Part of a small language model's weights: MLP 1728 GeGLU.
MLP neurons of a small language model. Each row is named by its layer, matrix (down: output weights) and neuron, and shows model dimensions 490-585. Each number is 128 + 24 x the weight over its row's rms, rounded and kept within 0 to 255. A neuron's up and down rows have the sign that makes its largest values positive.
A block is one neuron, or neurons of one layer that tend to fire together. After each block is what it responds to, as a language model described it from the Wikipedia text at the highest values.

L6.down679 [117 111 148 135 150 122 166 119  52 168 108 145  91 130 143 141 106 111 149 182 148 167 124 115 128 100 147  97 153 104 146 139 107 116  71 127 120 152 119 143 104 130 117 140  94 144 127  98 141 147 103 120 107 146 135 145 102 143 141 120 128 159 132 136 106 134 157 102  84 154 170 112 107  93  97 100  81  96 103 147 172 146 113  69 152 138 155 115 154 158 102 142 118 112 125 120]
Responds to: Abstract noun endings. Final pieces of abstract nouns, often -ation/-ion suffixes, in section headings or after the/a, such as Adaptations, cessation, support, use.

L6.down1166 [194 108 137 157 133 133 132 122 121  86 176 119 113 160 133 143  74 144  59 135 162 134  93 127 151 102 154 159 145 124 113 125 128 152  97 146 125 144 109 120 122 128 105 132 123 116 136 164 133 133 138 130 139 121 146  86 124 134 157  81  67 117 153 109 105 128 125 135  73 103 103 158 101 115 172 136  98 122 156 145  98 121 132 131  97 101 141  96 142 171 114 155 114  93 137 124]
Responds to: Calendar time expressions. Tokens inside date and time-of-year phrases, such as month names before a year, the comma after a day number, and seasons (autumn, fall, Winter).

L10.down61 [150 122 153 150 138 122  95 160 120 157 135 141 161 122 172 167 149 165 147 118 158 138 130  99  88  97 133 159 131 125 149  93 107 117 138  95 162 149  95 131  94 144  86 162 106 153 139 111 114 128 121 122 175 133 110 159 157 129 135 117 106 102 133 119 106 129 128  98 120 158 135  96 136 138 140 115 123 119 107  95  95 133 130  93 146 110 148 148 136 153 130 101 141 181 129 129]
L10.down75 [141 106 132 131 161 147  98 128 159 138 160 188 111 129 164  92 129 124 119 168 140 118 125 119  81 162 154 135 128 101 110 131 139 135 142  89 134 134 110 112 138 154 131 176 141 108 203 136  92 111 123 121 161 117 176 113 100 145  79 168 150 135 128 115 121  99 132 138 140 103 143 152 136 147 147 155 142 141 130 133 104 101 135  57 128 194  91 129 155 156 149 208 106 163 137 172]
L10.down76 [ 91 127 127 101 119 139 134 141 143 139 167 148  77 141 123 163 129 115  89 114 106 142 112 101 112 122 161 101 158 136 127 151 118 157 115 165 151 116  74 136  94  85 124 111 122 129 118  95 111 115 129 119 113 129 176 131 122 121 146  87 114 122 106 125 143 120 115 107 141 141 148 137  93 133 100 120  69 102 131 125 123 113 116 153 111 153 129 137 197 100 129 135  79  97 131 107]
L10.down91 [139  68 102  88 121 139 132  92 145 112 143 109  94 110 103 119 130 145 102  93 157 111 122 132  95 123 111 119 131 128 134 138 129  93 178 118 130 134 114 122  91 152 141 125 123 101 144 107  77 189 112 141  86 151 142 150 133 137 143 160 132 128 132  86 134 143 135 132  99  93 135 113 136 163 114 125 130 125 121  88 137 135 136 130 130 131  85 102 132 108 128 151 134 110 141 127]
L10.down262 [119 112 107  95 110  97 105 156 142 141 123 174 109 146 123 123 106 154 138 129 100  99 112 130  71 143  94 136 123 139 120 152 113 186 116 121 123 103 106  87 156 150 142 114 112 161 111  90 109 113 150 134 138 152 112 134  87 120 138 134 127 145 167 117 110 135 136 108 151 132 139 140 123 132 177 144 106 149 138 107 142 122 103 159 111  86 145 115 181  89 161 153 124  69 121 136]
L10.down637 [125 117 139 167 120 185 127 147 178  83 121 119 150 124 110 130 122 135  98 105 100 136 110 120 129 170 104 171 109  97 111 150 201 123 111 142 102  85 169 141  71 118 124 106 117 104 144  89 113 119  99 143 111 148 148 148 147  97 126 102 111 143 103 103 101 112 149 123  94 117 138 142 158 197 147 156  97 111 110 146 118 105 112 174  89 135 114  97 128 146 126 161  95 150 108 126]
L10.down845 [ 82 170  84 149  98 103 157 146 158 105 159 128 133 142 119 134 115 131 136  96 107 125 108 194  93  77 153 166 136 111 121  98 111 126 149 142 121 118  84 139 142 137 117 116 110 186 134 132 106  99 153 160 125 141  90 102 180 152 169 198 161 118 156 149 111 103 143 145 121 126 124  93 101 130 145 115 136 121 144 107 111 160 178 153 120 130 163 186 110 134 105 161 112 130 142 159]
L10.down882 [142 109 121 104 123 121 123 128  93 140 127 135 136 142 160 153 163 170 128 111  80 138 124  97 118 121 129 145 129 122 121 183 141 122 140 118 132 141 134 107 122 175 103 145 125 174 122  82 148 150 126 166 131 132 114 129 124 133 146  84 135 118 120 151 114 126 112 105 166 107 126 117 110 145 118 126 115 110 127 117 104 106 111 124  93 150 136 111 189 110 117 182  91 115 151 111]
L10.down911 [ 77 106 151  69 136 114 113 121 159 113 147 134  99 166 110 110 167 134 132 134 154 147 109 116 106 109 102  98 100 124 144 166 148 160 164 126 119 103 142 118 114 145 113 143 111 134 127 147 120  93 156 149 123 174 121 119 157 134 118 176 105 142 150 133 137 182 102 123 154  95 177 159 112 125 114 125 117 119 100 190 124 117 143 130 179  84 100 168 151 123 111 141 103 129  99  82]
L10.down1014 [124 116 127  93  85 126 105 167 122 147 134 156 137 109 139 145 124 152 175 131 128 120 146 111 127 175 111 135 149 140 122 167 152 129 170 141 133 146 125 150 140 126 143 120 117  67 152 110 139 146 113 155 127 140 140 140 168 121 133  37 156 129 122 134 114 116 162 137 132 139  93 151 152 127 117 111 128 142 103  88 159 115  90 136 122 108 127 129  68 133  79 123 147 135 149 121]
L10.down1021 [161 137 161 131 110 153 152 163 110 132 118 128 127 158  68 128  98  98 158 109 115 151 143 141  91 120 112 113 137 142 146 121  96 119 178 117 103  88 122 127 148  84 114 123 134 128 131 117 146 116 166 120  87  93 110 146 107 127 158 182 124 134 138 124 140 171 114 152 152 133 172 119 131 167 151 142 108 120 151 117 133 158 102 153 137  81 101 137 121 113 142 111 101 126 182 122]
L10.down1251 [145 121  74 101 132 112 155 138 161  86 154 178 122 132 140 112 131 144 145 112 126 111 139  95 113  64 146  90 103 141 164 124 157 142 120  97 109 163 118 156 125 166 145 126  71 110 122 145 131 120 138 114 142 115 131 150 131 130 153  80  67 106 151  61 154 101 130 154 118 110 132 125 157 134 116 152 104 123 107 132 130 120 144 115 136 100 103 112 115 163 146 150 131 132 137 105]
L10.down1450 [141 128 146 167 109 138  71 130 144 158 133 157  84  67 148 159 154 152  94 189 133 124 154 119 173 136 143 124 143 114  90 128 141 117  95 108 128 101 142 104 135 117 187  98 173  87 140 144 124 153 154 116 124 135 124 135 138 114 125 137 136 136 110 123 107 155  76 117 124 109 163 161 148 169 103 100 137 127 116 102  87 141  98 150 128  74 135 103 122 172 127 122 143 154 124 151]
L10.down1492 [117 145 142 118 146 116  79  99  86 132  56 101 147 155 128 111 107 123 114 126 153 139 170 143 150 128  73 143 115 125 175 133  76 150 177 132 143 138 135 108 156 152 166 110  88 113 135 120 161 142 111 146  96  93 106 105 129 121 168 152 139 171 143 118 156 156  83 152 117 116 144 126 135 120 150 165  93 155 116 120 145 116 120 157 171 140 119 179 135 159 131 112 131 124 138  71]
L10.down1509 [133 101  70 158  87 101  92 132 137 154 140 148  99 136 187 130 119 129 135 131 102 162 182  98 105 108 113 122  84 144 124 129 109 145 136 133 120 113 109 119 169 163 129 109 105  93 134 135 105 147 115 145  89 109 107 100 158 116 161 134 106 110 119 141 112 127  99 137 107 135 140 105 132 150 104 105 123 134 145 126 116 139  87 173 132 115 131  91 154 119 123 110 103 118 105 134]
L10.down1676 [145 153 115  98 183  90 136 112  97  86 134 113 108  98 125  86  81 142 151 129 101 118  99 129 130 173 125 139 114 154 138 137  79 107 117 155 190 156 108 140  92 144 110 154 118 117  98 136 147 154 124 153 101 130 152 135 144 128 127 232 122 104 140 117 119 109 113 122  87 167 130 138 153 121 116  90 124 154 109  92 197 131 120  89 120 165 121 137 100 148 115 187 122 134 122 137]
Responds to: Abstract noun endings. Final token of abstract nouns, often a suffix piece, in narrative or analytic prose: controversy, sympathy, significance, attention, vengeance, request.

L2.down1082 [101 163 135 134 130 117 127  91 122 127 145 135 127 153 113 124  87 170 114  90 161 129 122 125  91 137 131 126 132 155 101 123 116 139 135 130 110 144 117 127  85 135 141 160 136 111 101 111 121 147 128 148 139 130 121 155 142 119  68 114 117  84  96 143 113 113 116 134 136 131 171 111 164  68 112 133 124 106 108 180 143 148 127  95 119 119 118  90 167 103 139  93 118  98 142  91]
L2.down1083 [123 133 156 132 104 107 126 133 160  96 154 132 161 181 139 128 140 149 147  83 166 114 115 153  91 140 135 158 137 148 131 101 122 122 116 155 140 102 123 159 194  97 119 176 131 109 167 125 114 114 124 137 132 127 116 130 176 129 141  84 125 124 145 139  84  97 112 173 138 135 141 123 137 116 126 163 116 138 161 105 152 115 136 184 138 138  83  88 122 113 110 124 146 121 125 138]
L2.down1577 [130 110 152 115 122 101 161 158 168 106 111 142 112 105 113  97 162 154 138 150 117 107 148 129 150 111 132 119 106  97 185 123 154 134  90 144 132 126 136 174 147 152 130 144 123 143 132 107 110 135 163 111 151  96 107 163 135 138 112  45 140 117  99 123 126 140 124 109  89 131 124 137  66 120 127 116 137 137 131 155  98  92 153 136 122 137  81 120  95  75 156 173 164 141 121 131]
L2.down1586 [137 138 167 140 145 143 140 137 164 136 141 165  89 144 140 134 139 144 144 155 130 133 149 151 165 146 123 161 113 117 133 149  99 142 145 161 170 120 132 119 114 139 129 146 149  94 117 121 144 110  98 161 176 145 138 132 132 113 128 154 129 105 123 125 108  94 154 117 129 158 141 143 157 115  97 128 146 152 133 130  99 130 174 158 171 105 136 120 125 153 145 146 104 116 118 124]
Responds to: Influence and authority nouns. Abstract nouns of sway or power, mostly "influence" (as an influence, influenced by, her influences), plus authority, power, leadership, importance.

L6.down146 [159  79 152 118 152 123 161  65 164 157 159  84 157 132  89 138 114 152 115 135  90 135  95 138 108  69 124 160 113 123 136 127 141 163 142  96 136  99 104 118 109 162 120 135 153 117 151 134  52 143 100 128 101  96 152 106 135 162 156 157 156 144 184 150 142 122 148 111 133 124  98 145 140 177 122 150  88 114 126 169 143 187 109 119 141 103 156 120 124 149 145  94 141 129 120 151]
Responds to: Punctuation opening an elaboration. Opening parentheses, commas and dashes right after a noun phrase or number, before examples, names or dates: "animals (cattle", "June 9, 2009", "Adamson—the son".

L2.down15 [148 123  91 119 116 110 140 147 120 175 139 102 104 160 114 118 158 121 157 116 126 126  78 137  88  99 161 101 118 114 146 132 158 134 149 135 100 154 111 103 120 129 116 171 119  93 116 110  91 150  88 125 103 145 136 117 101 165 146 135 153 124 122 129 110 115 127 105 103 113  81 125 173 129 123  99 141 109 151 140 169 101 114 148 152  89 129 138 144 147 127 155 109  96  82 131]
L2.down562 [110 176 158 134 104 104 114  85 141 128 173 104  82 104  66  97 110 119 163 116  98  84 125 103  95 119 120 127 131 142 135 116  88 112 130 132 107 131 119 127  82 119 187 121 162 153 132 116 122 119 127 153 130  99 130 159 114 155 116 210 116 114 177 103 103 169 108 123 147 132 118  98 124 114 141 146 124 110 173 103 112 113 152 147 160  89 142 121 136 132 161  55 148 129 101 163]
L2.down1351 [133 126  77 130 128 111  89 139 139 121 117 172 116  99 128 114 121  86 142 134 168 130 129 107 140 106 132  73 142  79 118 124 155  79 128 107 118 122 133 102  92  80 128 150 137 115 121 134 150 125 149 165 122 121 135 147 117 102 128 117 117 155  83 124  94 140 168 133 114 141 107 116 142 129 116  70 163 107  94 175 128 111  75 163 169  97 138 130 162  74 131  88 127  78 141 155]
L2.down1511 [117 131 115  77 120  96 130  95 141 163 109 113 141 190 100 146 157 133  86 120 122  89 117 162 111 106 103 155 119 138  59 114 137 114 138 146 119 106 120  94 123 145 121 131 108  96  79  93  76 129  79 116 110 158 151 110 141 165 130 140 140 166 108 116 131 128 132 158 126 109 146 141 115 135 124 114 132 129 138 152 153 137  92 132 152 100 179 105  84 120 171 162  88 132 116 157]
Responds to: Clause-break punctuation. Punctuation that opens an elaboration after a complete noun phrase, such as colons before lists, parentheses before glosses or acronyms, and dashes.

L10.down238 [144 119 107 115 102 123 141 103 119 137 135 100 151 147 138 115 118 113 108 128 133 116 102  92 158 129 114 109 144 149 121 142 156 139  95 175 140 127 125 137 138 110 110 156 183 169 138 145 109 113 110 124  97  97 113  91 192 159 121 131 105 162 142  87 107 132 112 179 137 157 122  97  93 167 149  95 129 146 146 126  98 111 166 164 174 127 102 182 115 152 118 160 137 149 119 171]
L10.down346 [187 160 125 159 138 117 106 136 116  98 132 130 124 121 123 137 150 174 102 100 103  92 148 148 123  98 157 113 141 119 157 128  85 109 134 146  79 134 115 144 117 152 143 100 139  81 144 126 161 152 135 130 157 157 126 106 153 129 110  69 145 136 132  49 118 125  97 148 153 148 113 155 114 104  95 135 123 151  98 126 111 119 149  89 138 143 155  93 114 133 159 127 109 160 130 105]
L10.down425 [129  90 157 135 107  97 109  88 159 112 139 120 152 128 112 164 160 139 122 136  85 110 124 137 139 145 141 138 149 113 141 128 112 110 122 115 148 147 129  99 126  79 141 139 132 100 172 179 129 127 138 144 185 153 156 109 131 120 120 106 118 116 141 120 121  77 130  83 133 113 153 108 163 166  85 116 113 139  91 106 127 143 105 133  87 147 125 121 145 145 134 136 136 116 130 144]
L10.down509 [108 153 142 121  99  93 112 105 130 112 115  90 159 161  98 162 104 140 147 125  89 131 124 132  97 140 173 148 129 186 147 141 108 130 144 110  94 118  97 113 139 136 123 100 118 140 161 122 135 123  83 116 147 130 170 141 150 102 102 115 104 166 137 130 124  79 123 131  95 146 136 162  94 138 134 140 117 162 125 131 134 135 134 120 117 100  83 127 120 109 105 157  77 166 103 142]
L10.down620 [ 74 168 127 133 112 126 160 120 108 165 111 157 127 133 113 146 143 134 119 111 153  86 122 138 109 112 140  90 124 193  74 104 119 148 108 118 119 102 106 119 157 141 139 149 119 119 110  89 158  97 136 148 150 141  98 135 143  97 131 106 113 116 112  62 149 167 100 152 133  97  90  91 101 110 121 122 124 153 131 144  91 128 152 130  97 137  95 113 100 103 114 190 139 147  92 134]
L10.down805 [134 108 124 116 131 109 116 125 120 120 155  94 126  99 144 150 184 138 154 116 128 101  87 115  96 156 119 143 146  93 148 118 143 154  92 144 130  83 152 139 121  98 103 165 116 154 127 129 105 167 134 191 125  69  76 151 110 179 115  85 138 151 132 164 152 143 155 172 156 121 149 165 174 136 161 152 126 171  93 177  88  98  87 133 108 113 119 126 124 163 140 138  72 153 118 142]
L10.down811 [109 155 141 146 160  89 125 126 109 143 110 162 130 151 139 118 135 136 153 126 144 141 125 133 130 109 118 123 161 102 144 132 137 103 160 150  96 117 138 130 110  85 126 153  77 131 156  88 138 135  96 151  98 119 114 125 132 101  93  48  86 131 126 105 147 124  93 155 152 155 148 103 147  83 120 128 137 125 136 133 118 143 138 165  83 135 138 129 122  95 115 105 142 163 169 137]
L10.down819 [131 155 106 174 135 147 156  86 108 141 111 146 137 121 156 134 105 145  96 168  75 124 126 160 107 128 124 120 143 122 154 182 129 117 107 133 100 129  86 134 142 171 106 141 122 166  96 181 148 124 133 136 134 141 141 124 137  97 117 144 122 157 156 135 158 145 136 119 112 133 127 123 118 200 118 113 101 136 116 133 103 165 142  86 152 111 158  92 147 137 120 152 137 107 149 112]
L10.down904 [125 166 122  70 139  60 128 157 141 142 127 109 126 154 159  94 100 122 118 165 127 201 144 115 112 137 186 125 135 158 161 117 122 126 125 158 141 146 160 165 117 139 142 133 163 121 139 128 145  95 106 107 109 170 128 116  82 127 114  80  85 121 141 103  99 117 141 128 129 174 123 116 114 166 127 174 123 122 136  93 129 132 141 129  69  97  89 154 136 161 116  88 177 124 131 149]
L10.down910 [130 171 144  99 133 115 167 126 139 123  88 158 135 133  95 159 148 159 124 143 159 121 149 190 140 156 163  98 140 132 112 136 119 109 110 133 107 137 133 165 150  99 139 138  98 142 125 144 132 114 136 163 149 116 115  92 124 119 170 188  97 123 108 161 192 115 137 143 126 132 132 179 105 123 118 177  90  98 105  86 128 175 119 111  88 106  95 139 155 129 145 148 121 140 183 105]
L10.down919 [107 165 143 113 118 151 105 118 129 135 114 102 143 129  98 146 131 182 152 100 148 124 104 118 102 123 168 120 158 107 158 144 122 147 134 146 140 128 143 130  92 149 114 109 125 126 151 153 163 146 123 152 139 134 118 114 150 126 133 124 121 125 165 122 107 119  76 103 107  89 112 146 138 131 148 176 138 131  98 149 112 136  97 148  97 133 159 123 137 113 156 155 137 161 172 133]
L10.down996 [167 112 148 132  94 124 141 111 161 109 145 167 166 116 174 126 115 156 160 129 139 140 121 128 134 129 174 123 151 142 136 121 127  97 150 162  80  93 139 109 127 144 126 121  96 123 128 129 119 111  98  84 100 106 119 149  96 132 101 185  91 141 162 110  97 131 145 129  89  97 120  99  97 113 145 126 140 163 142 146 119 119 126 137  93 121 159  93 140 120 125 132 127 153 145 114]
L10.down1155 [125 162 152 137 156 134 145 113  74 133 139 107 158 118 129 111 174 124 153 136  88 146  83 132 147 100 125 117 121 118 133  74  75 124 105 109 130 124 128 121 162 123 156 157 136 130 140 150 153  73 146 156 126 153 100 162 134 154 124 182 138 126 104  86 123 121 115 117 126 126  87  87 156 146 137  85 111 107 121 125 123 128 130  58 133 100 131 124 109 158 146 132 121 129 140 156]
L10.down1304 [130 113 125 138 171 160 122 146 111 106 139 140 112 168 153 144 175 147 142 171 148 146 109 133 165 103 175 117 108 123 101 142 114 111 125 109 143 111 114 104 140  94 156 138 163 149 134 138  84  68 123 144 142 129 118 137 151 150 136  90 139 170 163 127  87 141 116 133 146 124 151 134 139 129  94 121 135 182 111 122 123 161 122  57 144 144 129 125 115 153 105 108 168 188 112 147]
L10.down1500 [129 183  85 113 125  99 133 134  92 112  60 128 105 126 140 120 109 146 144 178 154 157  97 125 112 150 113 134 146  73 132 147 134 157 132 157 145 125 109 133 115 135 143 100 158 138  93 145 133 102 116 142 104 120 102 196 128  97 132  36  75 133 165 130 124 135 164 123 102 133 154 114 136 121 100 140 126  97 117 125  89 153 149 119 111 141 154  97 121 153 110 162 134  97 170 138]
L10.down1669 [112 140 135 170 166 124 124 150 122 138 113 161 135 146 158  97 154 128 120 141 159 123 126 112 129 105 105 138 146 116 106 120 133 122 130 117 157 120 117 153 129 173  98  90 119 164 182 122 137 128 149 138 108 125 156 111 120 165  71 115 138  88  92  87 101 131 108 166 130 126  74 117 145 112 124  89  85 144 144 128 107 133 147 133  95 140  89 139 126 100 112 117 143 118 133 103]
Responds to: Month names in dates. Month names beginning a date, plus final year digits and words like on, a, that in time phrases: Released: July 12, born April 29.